config.toml
hidden_act = "swiglu"
attn_scale = 0.0884
init_std_down = 0.0264
warmup_steps = 264
decay_fraction = 1.0
final_lr_fraction = 0.0
max_seq_len = 512
MLP neurons of a small language model. Each row is named by its layer, matrix (gate and up: input weights) and neuron, and shows model dimensions 0-127. Each number is 500 + 25 x the weight over its row's rms, rounded and kept within 0 to 999. Numbers have three digits each. A neuron's up and down rows have the sign that makes its largest values positive.
A block is one neuron, or neurons of one layer that tend to fire together. Before each block is what it responds to, as a language model described it from the Wikipedia text at the highest values.

Description: Mostly the line break right after a wiki section heading such as ==Career== or ===Climate===, plus scattered mid-word fragments and commas before but.
L7.gate2:490506442518495511491505488512499515517468507459504495472453485486512542477520522507478460499522534498541511503470530499500491498520530490492486484488484432511518432469513474512481491503527457507527520496507469509479504511520500499510563476490512495464484459505562496528494496475503463482521510504492504469509453430489537500491459496483475495492529507462476480498504467526531503509465
L7.up2:498503521475487477466543497480549497491455548537486489480540510498489560543508469509467514477509463486499538509489505492500494533525567472505483474472537480503504515537501480472508517502526489526520506497481487550558436503517500527486511494570478474466498506521468512478531509504525496470514535491476495470480509513521520524555459537536524488481516453548523527490457468487507477491533
L7.gate42:523466508490506515495544528518492506520537498492482508499539483519489510490474464510502551496523491469489492518504473503467472499471477468547492498525507496493475464516486480494507507500498451494560530497495491481474503476508512501503522494494563473497522511496430513486489500477449496489524499473502483534477513501514538547448522478469520511525541473494514491499474471506550507482474
L7.up42:475530452451526525489524508554496445452515530491517458499563508504494495441514517503489529479481536521453479520478489497496492488502484518501472497487511485532503543491478456533475538505513552535497528516539489523489512476514504499528492477496533534495496508485476519523486506551469516446490541532468519493545531489488485522512564510507503506487495537502507491505484509494527529488518
L7.gate74:492484528490487508507533512514519497533521554547504499531524514468469542484530509491513522503476494506500486483500494496488531514509526494530489488551474505498437514476472487494478511479497485490472506490529485495451505541502521509534506519527513509534534527474496483525514495509459465503517506446495481513459509481542498475580474499499499474505501481478483542496475506493515548468494
L7.up74:510487476441478493523514490543533517483498532505530501463504508490492506489502492498481500467485544513537504465488490483472544448522515490516508446519505557538489522516504538536511501554544492508459550495515500470490466465549492510509531497534494539523497518534500525547471454506529454486524477466488479524478485481467501491527514541496520548512477532473501535509553516501486518485530
L7.gate84:446531504485529508497522500473526465473510518526487489478481507511471461511453502484496526477516505480495503504467477538497503520519508496499504463534528520513442538540520537483488496474477462535547502482538520507526495521548483522464548492504531478500544470507457501510542521505497497460442465502479528485509522489476549532536493512508507475469536472498454473498485475551521534470481
L7.up84:492494474585491474518530505509501463467489465527533488506511504494496542505504477512477504541555461543514469486512553459513511446486449476511525502548499468514504512500523482466515495508513501469502468473521502505512536485494440442517496515526508503473502504513458503510497504487520514485510490517491451535495520492481538479495487492486520513499505473436505529436534488497491577450484
L7.gate192:496512504497514534462543519453489473500537538548511489461465450510473481507538483487518506506439490529504485505479519505500488460492501504491542470486499512505489524494490485509495471486527438515491498469496527513544486511487509524517489503517503498519477493539476548452496474481477513473498532566495507490532470482498477485544501499483502506507465539442486513474486480500482565508513
L7.up192:519477476507466463499502477506519507484524509521537444509478519508494519507482508509491525491542545482531474493515484498499499506452525502523508505493525489462507509484507511518463481512464505555515507527527490504527513461515478513489501485496483508449498498495509474505529475440453489500480500539521496467468485512510513517543428444519484442555517484512492506507500537502511527489514
L7.gate197:484436532466517535500514504508487503527525523485500547532519479543447515495461490512500519478507524479500536480518451514515481477507537425463492478493533514489460510498478470462492454510511470541495499516493505522526525493526518452494512464484494514471501516499542505495519489496497482473516507538473481504480484459492497497496481476479478484498567517478480523503521467521531509509482
L7.up197:501481522476534502474510534483459487500529460485521485527495491505470549452470499511478506478496478476470495500491474486529466500544528482485482503518528466474457545490459449452501469433518494552508534515504495496482499513524483495490526495509482500495525558520508554503491472484497548521551510507542462486489515497527526455479441510497547499561519542442495499518504497495549524540498
L7.gate552:545495459499506513497526511532524493510487503545503440443501476507521492452538477483498541466493527471537459486499478476469493495481495473505484486502454533519533500469480488489484466491498462482510505519487517513498451499516485495502520496485535520492510444514471494487493509491503495567510482509479493499492512532541517498494524501475492487436546473506504498492450491464508494510565
L7.up552:452466488500450499475507501494520534485528500524511515583526491508480492506512498463488493516533500520496459488494513491482495475494451426463534520479497497511485516480492503476484518515481530519501569493497449530498521497509554500502493506527507501510514484461483558542454504484531507493505496577496470512545543505507481507498510525472459510505516531523507536512554478478520483489480
L7.gate558:463483493438519479503525492556496510520458508508506520525518535505516481477497465521489490479507500471474480476479525483487484527475528490497523479523517481511466554475522479512468471517512495502538553451527501448500460475484511526550509488513563515491461501547493533503500467485496486527503514501486503444497498482487521496515490497459479509482456515513500515532493509527500538501486
L7.up558:501526505484430483514516492469482537511497502516516491478502499505494470469487480521507542503529482466523515497482521483482496475457544509528467480510473473532492502544521508482495460522496498506511514480500501488481487455480506444546504507494468469474496520466462530512460523540505512511466505543545513460486493479537488487503484495487499540510495474477478470532515493448458524496530

Description: Inflectional endings completing a split verb, mostly past-tense -ed or -d (walk-ed, man-aged, direct-ed, feature-d), occasionally -ing, or whole verbs like won.
L7.gate132:507481457516506520506524526522480540525512513566519507504513523519502531477540480527513492478508509485526470450557512504468526494535491521536469503456542503529465496503470500482517546486487478508495506533509502483516501528492525500478450509516496496506439439509521469488496492502496547528512497534498479496467537477502503524501495491477494471483499494467511490524481477494519495496483
L7.up132:452530431523489509486482531517502463487475480498480522519510507474485484500501521524518522530456477551506517499523519492510506529500522473447469488499471514459517469496491504515542487485491519526525531529482510533487464507484523501507512503521537476521499506467462513533467486484486503509497518507478505524489506539476456519503498531463487510498498505541516526471489506507474471514493
L7.gate158:526493528520505496471480432459555509506518499525491521520478505473493519518501463561546503511490505500486515481515483507466475520464552524505467507508480496513489466500517535490510543464483489494477525533483499520484507455504485519510511468479504484500508495467523528474481496479522481501476492498475504541476499512530485496543473475478498492533493485498486523518481523480543473496484
L7.up158:493493515518510478458519527480472526505497496518491500515525508527454497496471476486493532495485475525532464499530468528487531511493480489505465526462472524460560480491505491492483530494503463509515522516480484453527481507488533537490472508488482505476482477503483474503525514509481457517523502507496503551499526484457465467552508486478450535520520527526472489493503493495489508468564
L7.gate279:485490524527496581490501514525489536458523482520474470511499474460454536506488489514508504556510504506464527530518458522532469533504477495526492508517514452515485471498506499479519522515482500518528524498489523499476459512477520511474569527512471483492479520466466516476508498477493513504524520515549493478473522488534518490488565514524536541518498504491478458508502534518492519517488
L7.up279:516455548446475478513526524570603491488522528517529505559453466518501468498510481516497490533521483486523534494499483463514472486484521481459506461519515504468504511471519539560471546463504479478539543532554481487511541470511502479510478492465502500515476531505484477458464487499495493507513473473507527524525525492510455518511495500534492481505515492479508491506504472537485529473485
L7.gate358:511444474504491569512522428522487523504531552542481477504469491524496511509463495557469515497498496509476529514509475481471485503472501461511519544496531533520470519475521519453474496500477514477491476484503515514489491476531527520533490485508518496495532531517560491473465530527515490489517467478485520535493494517501519491499502534508466524530491498512496495473517540539451548467529
L7.up358:532474488488529508473481486481483507484483521505529513517507537513533531527473485522475500483495501483476465503522506496516496448479467481531492518533516472491547528493508515536479518498501500510481507481514534530452532486535530523524499497494485521425500522499493482522533509526479510469508477475516488509495526463482514472527497505528469505509478516505539507529517518507431514462531
L7.gate507:500494521467547497459526487503503498477475538521514491479513504527493499479505478490475525536490490536498503548527544507518498452520471498545469523515488477511492565475478510468496551450503462496501467518515504493495481492457500509496460507522541513513486485503554497466513495529512502510473475489494510461510539520530491524483491505469513528495501481497478512530527496487510473467472
L7.up507:526500495447466549518489476517484469494531495539473539515486491504503508500466475516482461491572478495530508526488484473490476495506472536497458500539518509518521518480454462518522507505508548499509529512480453505526486505422502472474554525489490483492460487508485520488496510459526489537494516530523509503532464512495487494479451524470525562525464471526533484494445489503495494448512
L7.gate521:512511516487484524466528494493486474574511486552492478512542511486438524511482494500478493529523517530509496508490515518486513514481522498508493521487542501491491490468506523501487436461444487500510459533464516500505480510492535528463482530511524446550495484528462493490504461481528503478488494484469511487460510517504507517468485505470501501513506481483475510533483523490537469497490
L7.up521:508487473481499477455459477520510543489506518510475532485489472476484519485518471499511517516468473513492567523485521491502451516474498498483463493519513470490520488485488496465471535454534509487485542490476517483479533487529514489519495475448493524522535499525513527491487495529480494525480455494529524452503511470489519518462510493475499494523488465513495540460456531494482516458500
L7.gate557:451495517470525507497507475549521480519511531509475490473499502530481510484501488490464491535482516508503529520529514507511498476504534522481487492511468497536504508497500510479529500449481524528539488574432488514501498504472511521479499500473466481517508534495524495466481511514550526533471478507530546507519516553527500452504462526536483530486478535544495497487488538533541468449529
L7.up557:479488500489500527492505507510476467499480518529509522513499481461512537497526518520508490486449522505467511460460490513498469482531502463481429497519525496474455541514466505504514498532473496476536550505516481499511505482512464469527525490464532502501491512460500499451490508474518478469503479492470520526473532491499499512504527498470498503498481493511496491518480504499458450502500
L7.gate575:489478470534501521478438507522492489526534471537439504486498533474496519523498488547499510525497539464511526529520492530473541486535498526543560537465471514512516501486477447530524472511470524521490522489514500496513487532486534488491512478475525466531521482470522474487493556478483463530495498478501482570480480491485537485488517471517449501504490542455504500491530505513480473500499
L7.up575:485527505473485524477487476484511536516534496502537508514485456491493523520529514522519491521522465446513544483529495495553491514506497484502517532473487450510486497484497515458499502456511500472516496526490538488461528475504533510477450520513466486524460517509482451434497456517487538496517483508512522508474500525484516479483473502527498471469467519452507516479489439506494462474492

Description: Fires on " but" after a comma joining clauses, and on mid-word pieces, often after "de" (de|b|t, de|b|ated, de|ca|y).
L5.gate34:500480508523477545498515506538519517492511520480530533481465468508462515492520455492474535466433503464490505491492512521505449500528536454512504485509472461492445473532504483483549472524504483476516497542544509475505504478520531486459533490505487455508533509473524499516488475468553494521471533510491493518502501474529490521484500478477506524483543548468501473500472509502489501464521
L5.up34:466540501519500481503461502558488500510513483540508482443478527525456489512522485575504459514491492505485489457473494507549489488488476498546489496549522473511468535516511482502461543512504463489460455521486518482535539507506501501501510468468465482533553460495525514505499515510494523531460473551470496488471473461459505469461510549516513543533485532471503518510505498512486522481486
L5.gate222:492506482511521493517514469488498521480499499483545497500513494511526451497461443531445458459481464478493508514514525510489528498488507521464473474462530494502432505525475466506513496529523526501490475535501516517519514481509483566499502469476511464545482540496547504487479511516504471493516501504495460514505470485492536514510518472465490509511506522474523530491462513496447549486500
L5.up222:502474463513545483470496486524496493524465464455500493475460536516474487499501481555486512472528477481483509518483460475553534478527505514485508508517504490471484482504565527516559490546546495541489487483554513503533538512519488502527504486512456488522516515518522483492505503513487490507506492505468509458536495494449541482462464490500543493534489475468531509477519469471510510488492
L5.gate339:503539478480521519475534489512543509535456476454509496507531453537466503426490484482493493454473540465506493498525493495509534520462492501499541485477471520497507499481484458501553484547519485485483506507540475494524525507515472507514498512490495556518476483488475508524455483521503514502487502493489464498494509486484483501501547485511526520523463478500486521490473507520512526531419
L5.up339:547516511497491527529506480568465524479500495502477525524529547499516491506484484473530505521506488572542441465450519496512484496493516512491506494493530456521521569484494475543505480492452477466523494535525511532496551549494476489489482504535474504487491512507501528523519520488465478466524479514487529493491484495501501498474508465519505549488482494528535516522508508510453494486489
L5.gate343:479518534482536499499525494460518508466450489465476498493520473517527492455506507480478517483506509552507559462508472516499523546507502491535468480494485478514502541459531518497464477482487505542520515513454544537485551480498486535461541506520434499521518527473481517546498508506489534497534465446506473546499500487486501514477500545482468509495540505503510498485500536522511455549546
L5.up343:498481490495479500516515500474491516481512523485510537494521538521502534535552485497437463510474503478513487518490470504484443497473548527498481469510512463528493496501526518470486507511548443529480512498440507535488496509553573531490493499455468473502519513512497507523467518531528489488487515475498506524489494545438494480470491489523478534475505506494489518469488499503520491494491
L5.gate400:497535496480494492494477473559532555496478518496513517475503511490509513497522496494506557494501484451524505477497506536503510490518518516514490495473451471529455512473483473489486504482469509487507459514512527489523524495518470473472493495490492515537469502484531485537483538482514514519523529523494492506498454430495513543510502498504530480543501479482517530521465475501548524536510
L5.up400:470479473499485537517495501504527494503487508463493488498453519496488549485498503506469469465529464483476516492495515527502483506530544525528448473514553461460475530534492485428514522487480502504492504544491510498453475475477542540502520498485494497577509547483467503509498487513509513496478442454493473484510462488513504561515561533495491491517512489522501492485440489485492475496474
L5.gate406:533523516457498514467509485505528526512455481484491492488522504503504503502468472462487563506487494472486544535513542485495480514443528486512486501498516479517466487495524455517494502481483477486471505478500446511494470515512470462497486507450469493520509474493497500510479476534510479491488535518471527578527506469458506494473541520529453525486449532523498522521505486519455502453500
L5.up406:534494516464510459511518488469511504522437505506512466523518498509440533508486510501463494490493476506474500513496518486529507489474514507459494476461497517487506472492548500500530482447487481537546494510466459537492540531565460483470502508506488508492558507539490538435421461489488505484445516479524491521493509503494512478503514495496499518491466509466499466497493455533478501517492
L5.gate479:454478522489507491505479523483542514500470511454467473477466517511495458520455489511491546474459504505481507518493485478515509516499486487533464481506490489464505492550525522487509493479493457536473485543534513489457526514506462515480484518474474558469501480500517493483505500484484482538493541484480478496494509411462478481526464484466518533543503473512571491496499506535524457491456
L5.up479:513479489530468492535522480476487482475476496507530510489546470512511484548510515515524528526508483524483533547492479511543525524527501478506464486497514474503493448520480514531466504509454432501494457484535500488552521562486510512487541532492523521508528462485536508493476538469500496523501537482512510508475511486518542491477472475478531518480465505489511485509504495510474519498501
L5.gate565:444467520510503490540498505502463523477495502474505532503469495524459495483455461489536528514488501540502487540500505513444484483513458511536493492469492502481536491494469503469484473517442486530521490535559506500525528472497486502485526501560474467504492532501478506492544501437507503477506517484487503504530477493541539514452485450494533492479474513504494532488497508503478508517527
L5.up565:475508509466531504482483520563508513498509510503490516477480523534510494528488524523451499490463506470515509524519467504512507495518474496513473494505527477501506520474521502521512557506436469502500510495537487458512494484479472517504467481539440482524516553498493475462540498498491482567492519501520534514429437489515486527479528512532479498534525487544523553480464488482519493486537

Description: Closing == or === of wiki section headings, relative "which"/"that" after a noun, and mid-word pieces finishing words (spacec-ra-ft, anal-y-sis).
L10.gate59:465500418479487526504519499545550499497463525524496513493484467484527485489513506486491522459505478486518485506488521493534466514469539471512491519487478506495522510491530490453501487488495479499520466486464525533476525508514465487523523478512453517509542504463527490512468476466447498516540516497485502498490485547508469544473552527542572529531448487496527552488506484508463480469500
L10.up59:470513476547490520479522456494511483518462495479495524525542541520466443498488477495517512459525488484522491528504521493549528529495526524514488497490461491492495443491507475497507500504470510483507468475502488498504513526504565520509476451465486476517475515480494523513442508453518505502489492501459478505480509497531488476522500493491493481507503424527540496543510461505489514547495

Description: Non-initial subword pieces that complete or continue an oddly split word, such as Parlia-ment, young-est, enli-st-ed, Soci-et-y and ill-us-trations.
L5.gate96:469433503512498517552484468470506506480552504462503554461488496519498511470486477514453447543455466480482525506504504495493503533518494445522452514488459501459466482525486497485517501504490471456487510548509508508520560494526455528517496501473490500493498463496524468470489513503474501501529530533447477514502526553486530526486528497481489530460501473481478493491529475524491491481496
L5.up96:518493515471517520522450477462468506475529453510488499490494522530492499544487523477545532502532503479496537513542471480529487490527493455501506538548505490519516442464474528449487483514505474512505438535532487483492503508529549517530503501499488503539509500481495506473568479508493499489518491488522498512526546470491481529498499525482496457506529534481477469516478557505504501477501
L5.gate163:487501516468524518516497487494497492516508547480481496451448565501514470497477507485491470475529461506523472556528526524509525534507512487580505516466514501506469462483484507523512457492523468555484503515484527514482512534451513500478527541516522484487494517510512482489488442513504494512466446487481495508514492521469537503511463501492462499521528538530550544514459543494515454503528
L5.up163:528495487527521521472456468486478533493526554505523483479487504498443496495501480444523511509502527495475470521505484502504530501482520495479516539447461520526483475513506494479536478539536493558496457539465437476469530478511513488502499508520489512529481481496448536480513514531488494510519513498485491510505496507506507490510479498530480479533516496518482511568550495516516545472482
L5.gate183:475494525526514491486505496501489524479483498483504522492501502511494531541539449508534502505513474489471533521529499503508472504496514461512465527501487509533492454553528507509485487519521467513540489496501494526530512486544486486445547467463495448448497473455534483504508495497539501476530527539450500457484472474472544482477545532530468523513540473519489449477532438528527483489482
L5.up183:518492522538505531476518486482495480503503487551484458520485501486507527486561497529529505536449517468489511543503550543520492444537530483478501507505496516513466515518528543460492481493530492504482522510498496526559546474492451482542514482463510498524501480497469479527460455508475513462540491531507500525541510475518509512490530504439490515566483499524482532515499516488498502512480
L5.gate223:479557468520464528518496504449481501521492532498511527500483537476449458477462485492497547520497482517481463499534498499482496482507499491555496542459516539493496494535493531450482493511468512485506460504479516463518505521523507453454511548510463504466503467526532528523489488501506518506489495484528511508586504519481506482514529513544501483517503500483532498489503521473539487518489
L5.up223:528528530530494475486483502483472503484478498536477465465528497525529497482470512459442473468513488509484507524513491454550502511481511503544507516473537491513481530472477485513511531521515511543492495493482511449532443506520545485485492535498531523507495483504494493454515529524433509529503511487517494505526544507529488472507503512512500469506532426468511524518491507520498525524435
L5.gate229:501517525487511512488507499450492538508469498468510421508508465478544516499534461521502522472507502535538474527539476510521500469487529511498504529503484517533487478528509502500489498522518458535478496521487541542508543528482511531499576500441513542494540482501465503497520513479524498486497508533478496515525472505528539503487487526447481509483521520511509522518499494511507541526519
L5.up229:445459474514525481495502551471521505483508492455530491509536489500513507502507497527506501516466531484512469535524452493475499512556517493486496546490425508520535534452476527491502458505482488515529491503515526502446507461481526508526534517491530507502471515520533444520482509510500483532443555499463514495504566503479515503471498513528479490466524502509527515503497483526482480488520
L5.gate459:483511496523517519523513528417454502526509488497501467534459501464546494491486433505538510538485519457495545492473513486474520493481525463530503501481508507505486494540507525481461463525462493513494470505490514522543500529509501500492530515533503523510504477469513497482459502494496533522532473514500527476537503483525516471484499538452492496500518489488510489486498540506493479507486
L5.up459:460482480493501555469535509483540497503502483498539445493490446492504449494466485504517507497539507509516508479552488525482496520481482531566541561481439513522503513479494505501455490553471484489494485525492489499528529523459466518489515496476494519491519507516485514512448535517527487493498443513480565514537518520447480533470487479492484541484517520501513541493487524513502485471508
L5.gate469:468533511489468487476497500487548502524510485498520497508515533518458526522457452516515471480530484522536473523483452497499482518479501496483536483505500503481536460472496539514492521527494479536450488480514484467500463524526481517492517471479532473515515506446513488505489483531514502517532464478480455510491454510514551488492460488536444478499526525501521516535481448515466487480493
L5.up469:476520482538531501480511505506495495461534485522529518501516543503475509472470491472539488483504493490457508465509483494509483487479529492490511501483533488491481484511544506504509500549494456516542537523516532519503513518469485469433528482492505536505488512488492503516484489455488534502516477521501507479531491471545521503473467483446525512465503513531483460499496534481484460516512
L5.gate551:503522471489477503497481501500555443463516504488512513480534491472471477467501493524529535503485494520464497495453521513485543509531532458490504548501472485506467514521532509487511486503451487481494490507505530528535551470474528498484509527491496476475496467500496520486517502466502456504509499518461502490505544461516551519501530522484516501494481492525481478532520447516546493514485
L5.up551:496512509483514515526527475476509527490497467527503514475530539521451481528553505483466501473464498495471495557480507478523528478484513504549489508504541500501498461506492525500516494544512474474511496496494520513498505493494487513554551501462494495527524504494478549500452543512516498462514488531503498484538504437484566492474467520483510478504485487474511521482504543526491528525505

Description: Final word pieces that complete an adjective or participle modifying a following noun, as in hu-ge, deliber-ate, dy-ing, select-ive, wit-ty.
L10.gate305:505475419501566520462491515493466513468505539510508513517494534495514521475442469502495480523491503506545497509508505491517521474495454483494544506505482523519508550513535491465515489509540499519531491520482508466526502465457480538516531527497460511489485516541536498532507462530460495493519490488514499513467518538486523508459527482519463516470532493486479505510539519523489488501510
L10.up305:496473491527553547539454447524474533495498523487506512491507485530490514474476533485510510521521494510474543475511538493494485504473515483480476470469529525486459513490490529526488468484532504452514502475494504489472453519438538487537550490498510533476480476488538502524513508488483459464490519489456511459503518492503492484443443438497530500494512463513504487536455503494531461498501

Description: Short final word pieces (often a lone d or t) that finish a split word, chiefly past-tense -d, as in complete-d, place-d, bough-t.
L5.gate8:520484482482464512517493518496484482497473492520463471492487534499522517472505451473501549509504524506474515520525537475509460485508475493538536504549473469519529509472451507505495489521495510516511504505499514531487513496508504466488514478485468454538448458508503497520499512543521525473473499494486499447489499470519469533449483510528498490497539500496501489481501527510512494524467
L5.up8:498505517537484507510453504499538498447472488491489470459513550514418486493474502497501507465523513506497510470473518489498529481480480501467476508525486512490525499490542492476499524513525476484525499493461439505505496490516462563428509511534484506533533513472499502490479494500476443494513501488529535498489474471516456499492488507525528503514537464516467538514485505521453475502563
L5.gate80:477445517509511471506487494451482503513514485482481484503492479476507469525495512496495550537467476529482568526513488486566522505477516503513504493483503496491468512503508489495487483453471517497496497492506467484468486476492519497499524548525493476532478501469490467526536489527523495496499543474556496443555490454482520465490450459510497513504476509511490554488515473522456516516506
L5.up80:513433539492479545526478468487536505439484462520509526523500507532529505484543462511479500509521518494495519494496431524512492541535499502525502538465496486476520484546505510492536511490465529475458540531513527507462505518464484534534520496501458499466500496479480464482490484523501503493546497490466490499473478478528527483516497490491490484499442504460492512504504447504533483530498
L5.gate135:503469465516542500480463477487486495505490504494501499503470498491478513519509467565498502548508521532503484514529512472514546501525512467505461535500530499527481467493529470492521485510503461501481473526495491497485534466538489492486529508481472496527485431508504484469489433542479450506527470522483543490506523528480493512465474441532446538520527475524533450506498518521488530495451
L5.up135:479486477509510518525480498513509500497484522471468506497494438534499549424489470503492479490534497522524472507479496490526491482474469536518486499460503519520478513550543521518513492519479487483469539518531508485440494510495495448506530461487495533489510464498478509510439517497511476478495526479507488506561523489475518526464485544484477585467535486491521505484508499476529496483509
L5.gate141:462522485550458498504443458505476488480487521490495515510511475504490510478490521521504482522489543559451504513538440504469535489502480528501509548486482467523497492506513531479542512425499509563497533493500492490469495496500527534479494552504535494503535492489447529502511536512528493476513502487465518482499494488468533448512467478483509465550525500468487517473534477496539471453535
L5.up141:500439537549507468503496502480496531469500497501489535501508444531498504472535526489470523481494488497492504513524491464504526498534511507508513565523519478493509573544526524476489499509449477502504500487489519460555486486544504504511479491538463462471469534467449479510530551496482501476466473496505464513544507532480530509517463502505496470509510482475493466525494510495495467534422
L5.gate176:510485479497517506498494477522537495504508493455497530516533499496467492486537473539533503518470473520498483511488508466529468451474486501486544470488492490507485473514500508509502467494511523518445503504474559543540520469512510542513515468512478477515490494473504506497485509514494479525491490469487500520523498527544478516489464447498484511525497523484529521533540498504522485513489
L5.up176:504481469475498502458430495498500463487468474473487506483495470510492493492480518499516519484504525445481502519491520494495498478507502565502498512518515435510491521469539465463559562493520480508519453496497456503466526527522490508505528469513532474463528520526455471504516491489499501508462517480525473519495517526500503512481492500496541502522512494501456484457468544480518534488489
L5.gate248:560486494495514518490471484470510529523506503491512507482483516504557517545472512485503537507551553490488514547495513499525517490534541499527563532499503454486485439476496499488522514485538485509493451482492512485457545516524495477484514486515493499484467508473522472516500489488525520478487488505474507459531502483509489492469525506511498471505499525552513489495468497501455456509479
L5.up248:476513483511497534454484452473490498450472478524479510489473485484496502523471487517502506466531504495497530509506493478503480503515523504474477493538485510479494467491516498486515536524529503523527479486495473509473527473548497466482462456499467500523487474531498499498481502499468476500519538472505479520494475454465521453447508512492486517501422503501515524431521523525482490511531
L5.gate281:488509524483510524464476440478444499474506486476491486502500440529522471537513465500491551508486494459493506529521529480491475496518461524501482540526476472517484507502538511497484487495479466432498533549481491480482529501539489462509529483495521487496492499475528513528522512521519487465480497500515459473468496454541487494471508472482501482515517470507489544477514498514484489482505
L5.up281:518475491501498534497497473518477519499478506468471509491511446529499501472467485499492469497544459457481456493508501476539512511512511502484518549499482478505529496531498519499501530490480504495508507493526508486479503500510519497478470481476492513494549530521500493459486525460509506501526477468525525512515529514543524485510484444540502464443483462538484535506529499481494511529475
L5.gate457:476499484532529460453522467474502505485476517493519453493492496509488483507480486469485526524479532466463522502495484463485509473497516516510465514470482492586467488477478478458458477504479476463518524499526520480469561509518555492491537499488530497527459499478477465490459489506498515473511523551505513525500491526463541566465492505500500518509503506519524543542507494529513507479482
L5.up457:456472473504520456486496477519498500506483511459501511510508514534522560500499495465481528511492537496479493511555499493509540443492556436492464480503490507479473474500515468439521546472480474540493470499489496513476519512499502534497499570518515455452536484492500478490482485512477480513521502507494518508463552516498482524503511473493464498501547477551542495522556516480509454482463

Description: Auxiliary or linking verbs right after a subject, before a participle, adjective or infinitive, such as was, were, is, being, and to.
L10.gate215:500488482523516489495509502517501543535496506468495553534512543517492497461500499486507502493529547484447501501499493513452535459489518470511474487459487521505446546486472478460490488515536519456494505492488506498519458464496546487485500502539504521517538499498508463529533492542508511482515545490489466503500529485534471506537485503465480525514519483477470489541488540522491459499512
L10.up215:523520528527558466537472488532448479447484522491512513512504534497453516512493532488451513501488537481484515504509515512472520520495506471482443500502491526488507470474474509479506495508533501536471533503478484516526477513514489547505512480491504498497511505510461506488514512557512531507492527543498516463496566508554477521537485505493485531539503525513481483522491436488495465476499